Part of a small language model's weights.
Size: 15 layers, width 192, 3 heads of 64, MLP 768 tanh GELU, 8.39M parameters.
MLP neurons of a small language model. Each row is named by its layer, matrix (up: input weights; down: output weights) and neuron, and shows model dimensions 48-175. Each number is 128 + 32 x the weight over its row's rms, rounded and kept within 0 to 255. Numbers have three digits each.
After each neuron's rows, "fires on" lists the tokens most often at its 100 highest values on Wikipedia text that the model never trained on.

L3.up346:111095087136136147091112171114186147148141151139185161131119094099085172080159213101166116167150151168164122131063115069098135125108170141212135101110146132150152117150137133124098158157154116158135083158111142100085156197128128111106060193133137138143085109148089110146102141102128107091118104174106132115173108116081174186122112060127164110083160120088122102152079066139154155126152
L3.down346:139139178140184104142135127096110125135117139073119150141116168137123149156162139170180081078098116129119101133152176179100148104080132146160133149046130166149155074122041118164118178111096119128128120138126160150191116084155149153165126178191103098084108165069146126074123113151201179166143176112061096130122148118147133079163104060121174115123136165144147134129178124107089058096138
fires on: ",", " (", "\"", "B", "H", " with"

L10.up600:114104141218109167104170112131106077147097158186146109163178071125114155104076081129100143124164094116104120153102134148085204128140128137041181097090107122106117141144140131093070144110123151122068117152125144194120133118147080161143117150120132137100067111089190154179217126138139133097117144117123159117086166178134138107115120149115204158159114104096097110140150108134132084121169
L10.down600:079077092126092062180141143103124156122147097094167080116132089083165060119121124133158129175139081149148146092103137131075130152187091195101101119095139101093159115156131129156101206120130105145141107108149136081131168148147106176124088071044127117103146119106154078051187167161071131072147145101118108080117125106104132173123094093098181171187133144148121163136105163150139132178118
fires on: " and", "."

L5.up20:109162162159169128161106079137095100076122143125083148108091147143132109157115123155157156095116124174099127149079127093094094171178153101156147129146082105149112077103151070123131094122091091127108125151073112114151114097097136129130058135144141128145116124121036059056203153160120188169135221097161149121206154128202121165139145133124118187130165147081139107102109076126080095100092
L5.down20:092057176068152130191149084090119077145101042157113154100215131138104129097159121115127093152165092121134145120148137176125112138165138147111120072125127109154129135105159156131152184114200115161135096059128132089110138141118158130205155130137139159096125166131177163164054172178125135206152095154117156124125114143087083090128106079082122091117104119169126114146142137153168150106154
fires on: "-", ".", "'", "9", "ab", " a"

L7.up145:121137142162114086131157159134137127091160167149133107153079052094143140094168142174114049125160114138133130155096141154099191162184139148136192067162148102118141103103141131093098204072141112166077143173113138158148092195127176173190137154103087137156109055163181107147098106094117130107094117094088134149123136185091050168187105200110113153139142135127137163133132063101101170130173
L7.down145:073123142178103135066110143124151093066108115090127120142125140140146164092131116151103135133082144107186115128126112092135159182107158092129082098107141118093067093125118074153170160137096129161151078070114135099135123093151135141123123131190159176155134159139147115118124157207092113125149109153103122138172120152148136097140118056092090134146166120188139125092169118178134082150135
fires on: " and", " or", " in", " &"

L3.up96:109128060107153170174129155188138075128151145128176113142111054066149170062112139147125150096120113104124132120141102107128075109091111112154131114119150120117099137155144156135128200115132128147105127158123169137212090148084128143162147134118132103134219106128095160096174105115139174144044174126160142160151134138057123142128137158137096138123146104051146101082109164102165119075150
L3.down96:083115134132145160163119080128145137121166142096095136120124145123162132129147173164175152122173157155123129117170115123191111148146097085078194113051185128138163190138149156135131145119109122093137184110173147105172124032134116085089137143098156120151105120107125105205128164117092149146154153156137086098102089130118140170114080179043115138128170091109114071109122168130111143124039
fires on: " at", " of", " by", ":"

L2.up650:105130128109117129126158149101173110105065180128158126152158143079132055136169099178075175094113125205102108089135151085118176101108164081141114119117124209102188177128142147155193120065157122126127108118121163126158155080142167162119117190127078142149134138124194119134158130130104149141121057132082165081110152082145121147102169128201180226133084146071077149155118088112160106127135
L2.down650:121068097129117104072141099155120107099150120200127114124101152199133118150116125143143181136120106064098139170147056058111105120088195182162116063102146138168189174088134130091176122168132135037140138162088105152147140163155174106130130116138135151124124139102134115116111102082112157134117126134133102134083065087164140115114105143115165109147138170109107106134113173152125139103091
fires on: " d", " p", " l", " al", " c", " dep"

L3.up611:111121125135093147147167152131165103135077159110106098097157142144134097141109118137174144141155160103161201114070124053145100195093120155091136158087104174181162190119111152154164112116117104104113148165103159128081165152162128165154093139078129114178110079144134070170137121092104074122088078195106132096157123150083111151093135116183147151110114112098091034163164149090153118164116
L3.down611:138111127117095167142118124126088089134123116105119208116149165126090177136133163136127164121172110136140168151120072121156152172115105153057123104142110147104205152080132131053175148129065133107103103165121147176109133195100099144124071138154173143161134119068060078141101181102126087131099092179200112189159024065121117148114110130163169169133085090153121095107122147171117137151102
fires on: " n", " p", " f", " dep", " app"

L6.up552:138127150107136083167125136111112102083103176109168092146095082063136115169139192129135070114094072146120173141098173171144137186146146174088148096116115164133179126081120130113151141109134128154113053215126135120126118094144122132109177160107072154098180126113121155074122121186140072071137100139093097095093129145109148193129140096193151153135149123163176124180108122132156114132154
L6.down552:169098130154129131128124100120090146126055181102105152100097122170151160123230135202126147121104162113136106212122129129132166145112117156122139125071136116128148061128089150125175146138133138152144105123151109144170147043142133148163179098114108164172103135131167114097092158095133070077135163063084136081167118090155080103059066137091142108111125097160110095070143071163139143104092
fires on: ",", " and", " is", ".", " of", " ("

L7.up208:132118133124096092164127142174084131073127154086159139077164089121113147173104133097162124117081133144103125103148182126170083104106136107077122055110084186110083112124096163111160183146112109136113106175085180106107159140071151110116136111088085117148147123116074088143156170068159107090150143189159105135100115068111100136111161113155128125079121092103128182149143152100113157083152
L7.down208:111076135139107159147124162154131139180112105138164092110128127137130117095168102127037175166131128184164179173189145111121067117113089081141168123171104093134134133166127154126114148084158063147198151095110139113123130147105153103138122121129148092137123138157124145187137118155120126128141064092084122170198079121122116157106128124106121157085128138115097157122144021153138149055166
fires on: "6", "7", "5", "8"

L11.up410:166148147114076093140126092147080123167037149137162130136104207120123133086185105104119128146135144134059097092147161104147129109041145171087139146116087161114164146079140115136155177092179116109151118091103129121117175116140163103076154064142098065121127102150130092142160167132096127144114147155079164163114142134144110179143171120172106103182177087099137041182150126173128124091158
L11.down410:161136098175126135144136125160174125129220111078104181112170076092126126142109127181155097049080140127157149142182154092183076147202090172195098176065160120135124107150095080178144098165131115119084109099107094104159088130117099134141069145122169142123130141115106175149151113112117147096170108123159098150097176119143136110120090159110107098115128109114151121046197172111114130180082
fires on: " |", ":", "L", ","

L7.up672:170154105127154109127118182150136116100175147167130117115170153111165078140136094143181066153150128099177180086109118099119068110135144180178121184177137090136099094132152141113191138071114134178107103094090094105178151068097082170106126094124141117142122148077065107118099089142123135114069130126164175160117069133102125101153166161174118148094091097076133142154112137171088187129178
L7.down672:153110128203120103149140103143144102165110138156136168080131134094103084118104117130067116121113095104131115176069124173103168152098108155104104152196142154124144138107097115131125162158145077143107106136154079117113120144143101142123151120125130105113154164125179155029123146115136155118099128149137184157118134137151119106111149080131146090152105072115085125094058146094086140161101
fires on: "2", "1", "4", "3", "0"

L2.up400:135096133116140088129131178166170144131134161149135137170055158109112063115098115099138141123173081114153164099106118111085136152044105123154119163075184053169167158113132186082131116159091101131179133147103114124106194160171190140165150105167152127128136111157163105082165101142114176102166088116096163078185140143120114150123127175142123148110125108108117129097150140080148133126084
L2.down400:091120150130113163074138092142171160150098144183117078060169132149158130100180218114079128152197108160144156118145161144180147136174122171167157087128113168051135143101105050104080168133171147105114144134138146094058114128071106080157103123112076155146117132151165115078115119108075162098152110115174099116067167147096118135110100093117119092096129111163107136074159118168124179119130
fires on: ";", " Per", "th", " Tr", " since"

L7.up146:149184066131143122138181136117139132111096104052098130120065155121135129177170070134176094183128140102179142122108116155138123143159132139172115150155135103112106108121147157156076135089086132112079114096096156122150087068136183113118127149164153111102137128064105136108111171107110174122119114144153098134170134136125136086118124122211161138108049132071194115124091179144110151077197
L7.down146:158090099152099084158052101164183089194102118143112117085112166157177139133102131090210132124108126146116173144166042173178140143125135218097138107089093110166093074138137152085163084148072062146147119117179115102137114138137118125118147138143169090132128181072181088073051098147102050135143151095096136089126093128144177111174140143182129089189090121136142096095144132150127104113125
fires on: " of", " ", "0", "2", "8"

L7.up735:142140123149093123133169138145123143155152149105124160074093112107118078150127075134135086111107142159126138163196091054111124061130160113138106141116085166119146151125150098139120124134112099147080145112116173078202135087143131140095160170131155098141085158058119106085118118137158086134200115208146154106134132186168176087078178106141076177124128149110169086136146127114171144162165
L7.down735:105135142117144160145132166119129123136073128134133101112102116171118158091182103147111162108080144128126137235142133089123069183133094105140113135089139143128115195146074147095132148106144115106191160139130178128108120146150158110078163144120149115107102091110164111153129124121172112083133159163142082153160140143199096125080153170127125170043131199199108102075142113149104137173128
fires on: "g", "m", "-", "'", "G", " Ge"

L5.up425:147112167142091133187131155122142156108104130202134087125142141141164144110121111110146127105135146187145130138108160113099105123151137120195133119134148173093147130131158116114130117097116113077120133134114122062199166137072074139120136125154135079161107175111131120148191145144136114149103157097137102152087153132232164144152119123126109144019164108101181084113132125138109153105105
L5.down425:070166129132116155172137161128102134115088035190101102122146130151161100164127176119140119183078140100150085140134174123169105114132117099170143065130124113167163198145105090067146122105179147137146146130132181119131099129150135149130106153127127177121140167119121116139150111125117106086144126136154167091100116119206171104116167184142104066161073085161083171138111100116143119125113
fires on: "-", " such", "é", "uch", "'"

L8.up337:070167119141140134110128133124189118083187125196072173065141121116123126105094114070087181167113115145129155120150179108115169151091163157120155127105182140103149164130163100128158192088142102090132127157070134094163118113083174172164136175139089075060074174098137144098165112147129139080142135105152148130130091137113141148105137108141174129111170126161142179160119088124173137109139
L8.down337:103127103107085148102152093066171121086131207144097160125114116145097081199102199177136078142157125118132085091127091183142082167118141105147156125086133146175177188104085154147108182138055149171165149061145119084150143197112122180093156118093147106157115144113166127095127114092149080108145103131128188100094136121107122128128171146189086095126139084105155114162100134135122079103158
fires on: "-", "\n", "est", " ", " the", " %"

L3.up601:097152146104084121105166149203120146140079132151136114134081114140156142139123154138117085114170122169154163154128156159149104143083149104077134163113103169104133200071117159111062110193130137150087071119132162164057147125123113120159090084113084166107142142187191107151079077097043137130154151114140158089153113126148136081115153146135149095075110074149160100102161170167167153123071
L3.down601:177089176186113094136087167166166117161114115148107116167124125156102143108098144145101126050138102116080123154090187069132176164136113068136180139170118121140183110133160136105122117108127205135108117098180133143135110139112121087117130180111116089091148106099138175151186123134145051116126112131141139115135150100115120123100174170101127117133104105125139101170128159114140134085159
fires on: " and", " which", " that", " who", ";"

L7.up142:205139130108125141168148126134146094132114118179097124153111118145091104161141091149151116149161142091186130140147122150127143165122165168111184162176173093111142077159125090163189153087108105098175168143174114145147154092137078140182088151103128117088153105027135149123179078087124106117080101118155132098142101092124120086134137125164091088153048146136175158096094153114073225141123
L7.down142:127189132115117126149083145191084150169156126093130139113124148155145160091167106082096101170045098126102111159135089115152123066161125165184227094124088131137117124062202137114087156092099153117150114151127129139154155102109141124110148097142146151178123132182084153072080207116135064157151145120159121124172086176161115094118079125059128107130168133139103120147172111129150085126137
fires on: "1", " |", " ", " L", "0"

L3.up387:087180155207098110171098123126149094095091127150175152123137160116122116121101131118124101110103085181149155116142087025099050099148144110137084113187129187119148164155154119098061187155145157124144160099164113096123115127153132101090148197138164145130130138151121131122072196197089181132146168135126125181110092105156108153087153113093138191115140108124112126137219182085124192120124
L3.down387:098118172076156109142141159135087118142162151084128127102151092139108177124167087068089184154134176133171148106119157114144126122138126081160176055109087119153120129132102137060115119127154148089173147182137173074188155104089110122120157073140194173093123122118099117099101182148102091120105142131094086132067164117186167120141149137050086161124109108162129128212150142148115136133125
fires on: "-", " un", "é", "'", " de", " '"

L5.up274:157094147138102129153094155084126150093149117081124135092127062184157087135101101095126106097157135131165153184075102100101070115129123139145099157158124124136155172140124140160079121122109133135101111149138063134142140137169209148192082127164143171171114101124137100112119124166125107097096154184060088054122168165123132182168112161075128217083073111212164198091156172153093106103111
L5.down274:105149126192181148116163118121166132108091160127135138123092173133143190188145114135145125083146137115114125130110121108122114104106149094149168155095096120117142119119149120159130161074132113068085166130093187088189105162118116158117077160093131103067112191128109080122153150149117115176110183097168183135137188091126092088180131133123163124184134085066094086149130113120094156135166
fires on: " and", ",", " which", " as"

L3.up95:166106053158153098131132127120074119138116128161200154073116106134129084106074063108087140092137107112084153187041166091103141066159139139144148090148086112141104074114125098123128116118149149174178101108189128146149166122160116106103105150128159102191137125105164172161096146119138142132151152180165067140133106063071132131126119199167144110125109124122221090132129075083121170156194
L3.down95:177099100152088123110128155122162111123114123133099117061066132126139111136077156076113163124133098105127106105076113112087145161158121136084125127133181108125171205083154135122152147115156146115152170116104052139148155142120119147158120066138111115136112061061099172074117152085161089155144157124094064105162141107108154191112168183174110150154083149091138163091149137091139183158111
fires on: "4", ",", "6", "2", "5", "8"

L7.up94:151125070120158168130078162108137143143160116106094136168101094156124118144119108078100100135166136114148129163126112091141114186145119187127131069241127110147124095189143141112117171087039123168111119153090147042150134086086128148076110151159165104172178116092143157121079150122125139146095103122102164134116108162088086108087152150172153103179102069082181168150157118101093145138134
L7.down94:190101129092142141087124123181095109141121116151132178074100161101193121125153082090163141113203128175113139076103160160129092096070164162090107139067118162123112108110178145130121096099163139156153120130153128144118176111132092100155119101129120115110162103153190121129077134138122066141122111121167146073089098100095140113163167149147143000142156076118109063104157101141147170184188
fires on: " of", "al", "ar", " ", ",", "s"

L6.up384:097102122153171167146098123112053118189115144122140100105132149132097112131128115050186166110127130136131139177081121103184166147160108147148136166133173117120088094187079138096141182118086085092106152112127141168118169134105086127139142145103115096138195145140128150138163113133163137096105091153142092068126137135138121134104138196125107138135083133146148152105096150169073163104227
L6.down384:140106082147129155166134120135152119133120171195078120071118145090186144175088164154116117077124119162067089110117091129094115213126148142124115108117164070114121115112153114113092124204130122154141152194169090125113111130085072148125106121131100149104174094168193099132174100184084104179136143135081113124104118147126139128140132122140147168103107114122099187161144125133067194133153
fires on: " R", " r", " M", " of"

L7.up493:141095133151093110053136102100144134145098123088182129101146139070103114115095125135127118166129108150157188065148159165108144129112092116084178091090150149143116079105187171127154105132108169129083120193149189096110223151095161129133106127111122117136089101093133139140169113101069136144146162137113149107042150198125130126160086099152187158124166106143162120058112110144162115075142
L7.down493:158126073141132093136110098078129063131125155175156107046126119161093152115116106157119137164118123161068187104147052161092124136155157116137077109085147122074113125119124100219105123071180138130065107106153139189170078139128144127114122226181141132107160191139137195119139167158132125118160124148154112116116217178132109126138144081169128096101056131075117113160139124115100106124143
fires on: ".", " The", "y"

L5.up135:166110099105129099163131146092173111154168102113100119138137144101136090140178157069120052111076136174157173131145142141084114092096107076151105169111103130106099156141137159113141115163172158151142117192132129111093164129152116169174155142161117114113127110142154105181059099153139221066203106108122158095124144121083171078147136175183142102104159122165161135173138162106174147116123
L5.down135:138186117192166204123096070148103155106105153096142112147149191090105113111072061141110060121107101184072122141134159164108122123099145101084098121101117098085152133105049133168089161129179128131122165067164154131123113111115148118065117087064120136112082155101191160117080101151106144191104172155138148117133130110115127097132148102112162112157119145105131148123188166122131101132135
fires on: " |", "1", ";"

L11.up266:134148110088130105111123147112139074107148147126139079095128183153083118086149098133175107141145153129095160146147161106129096133130153108130099177105162086156086099133115149143148160153113139091146125108088090133078159154139073159124114122131163045133156154068117122109145111135163100106088066175107133152110071141174176138085082148144137140176073127170124097116174105122146135129195
L11.down266:080142047154100088119156119084129125164132135079115023153131118088117167137160169113145159141105144094161125121120149141090116130097209084166146096093169119090132079085133080139042125172111112113146152142075114163093138110120131192159137103140117224106102133161137095118176082133161211121148166112143118092116155175146096094146124120158170106131126125172095191104117119152167169121143
fires on: " r", " |", " gr", " R", "l", " L"

L8.up128:145155125125120137147154125198161131166133104192152097148125093133115108084111113077147177103150119125137129114128105118177161160085158100082116105118059093153186110143120137127123060163106125128084160117121176201129105040142116140150167135127099164179112095101207116108168204117087147149120156128164153100162086127160167183153142075142162155126114125106184131182087143093163080152144
L8.down128:131112126157132143153116104065106124165154133133177104123015153100096122095114149095114127127079152112146059172107070165158143107096130164145135117197142177135102101112172117166071146081135150131124185168115073119107160136166079122141168095085130146110117154118070141095138104103092130125171126122133153180193128128128106114110105132137140125133157114184089129079121154086142089172108
fires on: " that", " because", " the", "."

L3.up716:091092131093064134122167136120148164156173156100166123096122105150158095121089107108048077150169090132160140154123093129177103124156123112091144119072113089139197181160121139120142129140169128163122112151121155146096144164149085113170093141106116149144139117114065101082108135125129085132108128184169148088171146155131193147181200120109141105170087066140113132062120141123169124107143
L3.down716:127136126072169172147116092069208131085156073150120093113177167148167162128189113116115160118052148158123125113082163143057125107175119063085120156065113131124186175109166113139086142176148161139155123124118076211055102167130173132161170177108145138156154107141137111194149103071141069144116103124116129104159142130157141088155099128052072106139074120168105120106089104109090124160087
fires on: " as", " and", ",", " by", " which", " with"

L2.up744:108172146120164134203129129065091129109095078092149181163173132131176130144152110132168124064124123132117155101126192095096121110172172122096100143112108106170119108129113144123128111129104150144119158172159090124043054130116084116181140158162132165154084108114151181184140117159110153159150115112087101117120108132114155106119137159157142150112147214167092090211142073054115128107146
L2.down744:158112108170150130140095114162096110165110108095114141187164170072091149130180123111103123143143112163154098173126178141141070071117163060098166209162104121125110101126123143131159110079144161090170126084170104133124100118058138127157145148131120142183056143104170144126116148200155129161124125111095104106133133101161075100127130187136172127073145155123155087133174144087104145145193
fires on: " |"

L11.up644:154060134069123147208137122151070133165104182091070220106169129114128137143170111090164164127144088137121074148142132069079147158078100139120038126103163148191081104121158129105167136062135163113133080136123095081133132128137092113139169110122189117132132117134148197130104101146123128152129152115104156159132097129138151173144147086141119138151163099112124076120085168171128119098137
L11.down644:158156148139127098097141102157130167140069124145119102103119074116139139146186134197128103140129135136160147108118139178129158088126124093095153142210125108154109100096115165103061111141115063148112044079166145111113144103092143155147125121125155136123148055099122124194112096128169127105125151125120133135095153109075115067125083082133136109121119092077094221114149078121123151198156
fires on: ",", " |", " Institute"

L11.up683:106120085125137159166130116162119145123099136125044216174118115163120130159184095133130122145142150136134116090127105079090101180119128130143138096105091181081131112115115124129193138108137171136128160146164193130156136121118158132126162158084190091068105127156152111127091171147133108190121168144165121084106140150122119112146086113140147151095064134124128112155123182145078105155140
L11.down683:114067146116131127146111168054119224108193113085118134142092127126119139117118152111076143126182114167127126113152068162126094125115118129134135111106195152119109118092133130149101150111081158116065068138163126173104149137118148176135118096113122108078147094114131111129158117175174142105137109135156124128141189149108140151177225091079137171130172118122129129094063094082117115170127
fires on: ",", " of", " |"

L5.up245:153101122154095128137092138145128131061225096111177110128129124122034108119103113120131168122104146087091155141079116116197106173183131177103085125108116125142119086087112121126159107150080102128163113111154128131122142115061110097185134206077176123118134142115148120131135161106150188094111161152155064140074064117131141162180168157128149184097149067172168129115162148171167116085127
L5.down245:091130078114159104103204168090132035179101095123104161150088143117164147090148152094152144148071100139158105171138137104123136178096097085156166134238091081112172117135131081139167128124123178161161097162140101165155089142077085128137150108126140138132079062129054131149108135186176134111144104174098095152129092147103198099101156186115171128145120130123083103130133078113135183170155
fires on: " the", ".", "9", "5", "8", "6"

L7.up708:129187170170133140152120094105134104108126121098115131146139081058127176085212113131130057118117139193122170199107155161035149144088148111134126118141099128117134154080146088098125095149168109129153123135184116141071095120156154161149134160212166058114117116166079120203151099118142126141085115142136157136127139146142136156057135113097146124137161202176140119170086176091175120115071
L7.down708:081116132111141085126132167181128113068098153116122179126175141093071153148095104100200111153081082111164147070206220126117160088118190105097173135149134124127170094131152128142116129107138128123165158172139135187132167145067124163098077111130149161120118092148122108058075165193122152178116129125115126159103035096119068110123181122043085111195158089081132146153094183122081090158163
fires on: " to", " |", ".", "ind"

L3.up239:134102051236127132124154193117125168153121088105144145076125129140108160131122153027132138112167196160165110129125110091160089124123177175142107124132126062092195149115118115169138183112066136147135118148088125112066072149109139179132114190143106172112165120147126177115141108151164088109134141201147085107135085121104167211131171097151152134091152110169135113164203144121151161088142
L3.down239:161140123131149133148105117106130081126164130184083115157121123116111155194087166151143153143125092174072090123137088106073117118086169106100108129126133109132101143137084172127137125137136108137078128186132150084095150142111091201155153117100137107117135121146175155123130162097134146145164146146157167084102094143154157089127122094204150080143182165121204106118163119137102123100113
fires on: ",", "H", " May", " July", "G", " Chart"

L11.up167:070091088136169195121213121104116092175130123102142093174121135105118120131108146162094127169130095135107108121136103086196141107166164123137136125080109141190097134092095075087122159148181133105132106146128154119119126160152120167170111147068122116161083090157096128089138123143132106126083175121104229154186169135103092169126087190162193157113110064070133091160107174082134110115130
L11.down167:160134149085108111142136168101137166144115127108147136122095084124097141189127142137065121117125123152071134083098160105079103112150112107150151129116161122159146165076108124116143147140065132135098124137136118069170132102134137117040178118141094096173182133145113116171108093119158130114121103119129116125192104164089189167066117122135112100118102104146210117076120159102113114137159
fires on: " with", " at", "er", " is", " studied", " by"

L8.up329:155032163124104149092195147112143153115106153070146082107109129082118175131157088134136129134165115137100120129141181136065130101127107149179115110191175142151187121089109103107078097116135070135081149108106113183125157132115096130156140180154148116111138137076165108176207170162108161134130136152111093076160164096190098131131130190110100136125186137106148105119095162163129117120154
L8.down329:146123111133109104137159110128087058134129105156144194139067148126120079149073173088139144150162130107177136131096102149076093120112147144130106149033124144072101191108128157139132148119127175157171135105146133122135099085150152141091106131142087089129106085146156176092113122081092147176095093109105155106187115123158171143066106077188201179127106155172130135103116090136125130135145
fires on: " Le", "il", "e", "on", ".", " L"

L7.up322:136135093152122143193091093155120074154105141061116105148079079143070147159106120078149118107116190104131183134126137063084098138150109142165140175122168094107084132150184156126129178180097136113130112099125115097166175101112103120132173108179158131134132142108100142079092130135117136140074068131146132070127140162087099112094136137139086222108139128137127169077075145141099174113149
L7.down322:130087175074188140146062117150128134140151179132109152156155209120134124138133136091122084099152134154096133128106111059129097125136133113097167131172145132135113114139173189096100163181120108194112115147104152160056094131141160138129104159103139054068170131089199075135138103110142175110132091178150121105091105109146111195132120079152073100127077151131122084122130156172080115106139
fires on: " of", " ", "1", "ing"

L6.up566:061151115130130113165077115052146098161142162170137161138132163170120136129145159113158138152072109128165202171155138105132058083103096085158098166102140087184116114175111212116090132131102108123132128126107191136124186188126123184156106147164161143125125152077102103109109163111156161175146117147110127149087149091100177131054149127144082125090157114094142108128139136156103149101080
L6.down566:110073107126130187133127107125105167118154141147178153165138171101143140116116077121074073129116109090161147073117097151140093139161088110112137096116135095053172153094110078112084145157140065139118100108136104142140098069159136123135176145126126095160122096133166157090177110165136051090117104152105172111157169114116085152170112140107133102189060136134085107121136127109172069171211
fires on: " |", " made", "ing", " his", " scored"

L11.up290:229146147145153158112152136143130065115059136125079173141136129094193123070186098138087171166167136091106123149097168118143110172113161090105135104101182136122098198175155139183124125107118122128141162128094147092148144114095152152090133084132143121098091157100124126142101087111135126160134117149171149161127086176155094143076134111134112198080106100115120131103097105193147073110129
L11.down290:146139115152172125142076097152103197154049157131144116158060158164072132105130180108156099120028096109148174156092121112139125142110188083122173158176094067174141129167102146146060135142120145150159118065124079100092133151161080108187102140136161135141111105076096104124106168101135098162170103064124096138151159163150163174085116111099156103155106135160140111162137077127100092102156
fires on: " to", ",", "t", " not"

L8.up438:178120089165161053088114121115176104101081121132119178103142187136133159113166113107153160171144122102162161090082141168134114138100106175110174150114144130138158174125099141103051123120201169090128116104087106114123109113190150149123186106134108098132125142117169083148108094069116166111138100170119158101142068180112144132172077146151085135159113079199116111139100084158101157145149
L8.down438:115090162128138207124072099149090105121103122131069134107091126127096158130136139163099080128084110132100216093120201141134108132169150138107152124086114132138087137184241115170124150104166180157112134135118142104120134163128083053122141116145074164130162164105134071097126164103143182151113114114098104162149110097131182101161090130129101107118101158145207148144138107197074132119115
fires on: " to", "st", " round", "to", "est", " not"

L8.up381:128185133176147122175085153157072163113079161155160128136109145118087149147147150133172141098131162137199095118173109062096152097166126138052125124079132140137104174134095113146120179127106118126097090117124108049121110074143157100091085182133149094129106184137086113136105093154103162089175069108182129103161142176157131118126157086132154115185190131117187148129169131147047161152145
L8.down381:121111178139080140086181122131134130175095146150203126162108166130102131082119108160121154091160110145127156136107102111153118088122199137182128120106077102088187135154083125107159173120056097059165181191138140141115108076103072091116154158153093076139111186087088104131136132153109135151203129137163141102104163080141148128122182137103174158103126219176161058119098099082110158137139
fires on: "'", "-", "c", "ov", "pl", "b"

L7.up10:117168137160176176160155158107125153118112140133030127070141124117079040093180106142146145087171144113085154159104089028083091113067101142145155145085144138083150102123155164132158171159184147121143135116156121114149128168077160130158140090164108125085152122066129090095141181117150199105128107119151098142171088132168118105117113103119124154048154184139107136163126122151094137114094
L7.down10:130119143134134133148089140158186157081105084131147190110128128189123193137072156106113079176164179160137110143193146143191153119110144106164138125137118089076123167151152119114096146082063126135122137094141022138145175161129136111137109159090108118156185149120157159178142087075130071116138118089118099128126135101087184122129167101172150103138084101111154115128107112104133150080125
fires on: " the", "-", " a", "che"

L7.up349:141137114143094185090139125109117125172104168130130170128167100082098153108097091127126205119183156103186069110134102141071097168122146151148086148128164133078110104120149148087080138105111163195145128132106122100141101120169138121143170182116183092157150139082136163084111125126130095082096156083122127185131084145111129152083131055190113086120066137150143096156185155148135115108161
L7.down349:121079087126103099128149150124148167160115118103097129151163152165138128149171148183100091177069170148120150076062185083081152090060124107145166119146115169104132167128122134117097083107197125124139089143086064095123143134107105098115177122177115180024134125162120139117136076127105148143151133155082109135146105174152132167132196147102083133124171117094143234103130101096117128120129
fires on: ",", "-", "y", "E", "ub"

L10.up641:145092195113134093180126141122203092095164155113108159135092061063176099148071146103081105132154118124199185129145130101136080125122120091092141095087088135170157150161246157089145187113114129128112106164127140176081118109098116119111156161126144164140146080117134124096131145157136119135124150112077108073088165146086124118132106157115153179134135125090173161083133150134153111112076
L10.down641:136217133143085159159098089098144097187124118133141128124189174106105161159160105152100121130138120204077136153133141166106125107116104079176128130137160052102117125104096109175096123103150093117135074092137134137147045106142111101131136122105109119089139087140145088193101115091106159138107134102099148144137171112158089088096128066157197131132125136144141140141133140155092178072165
fires on: ",", " and", ";", "ing", " |"

L8.up18:134086165149106131134153182108172135140159142132179145097154121146078154100115112131120102086084075189126088094118170108116143119146078066133160099151148130078156097175146102108108132153120135085149130138131148113142202095122098136194148103165158051152102155100155145069190081117128123126120103110099160154131126080166156102124169160132131227085147188145102113173156112133137098118097
L8.down18:166153080130133110167186141113136093144133143146080099101079141145146090167129099109155106107170189118074131073127098101168147118117081148182103108127122183121125118123145118160125088122134146128115120096062160191092155092146203139091117120130110108182135177110104115131088167151105094165179148163050110094120139146094200094102116088133142081113091142155153141173099165072189140169168
fires on: "2", "7", "-", "'", "ap", "8"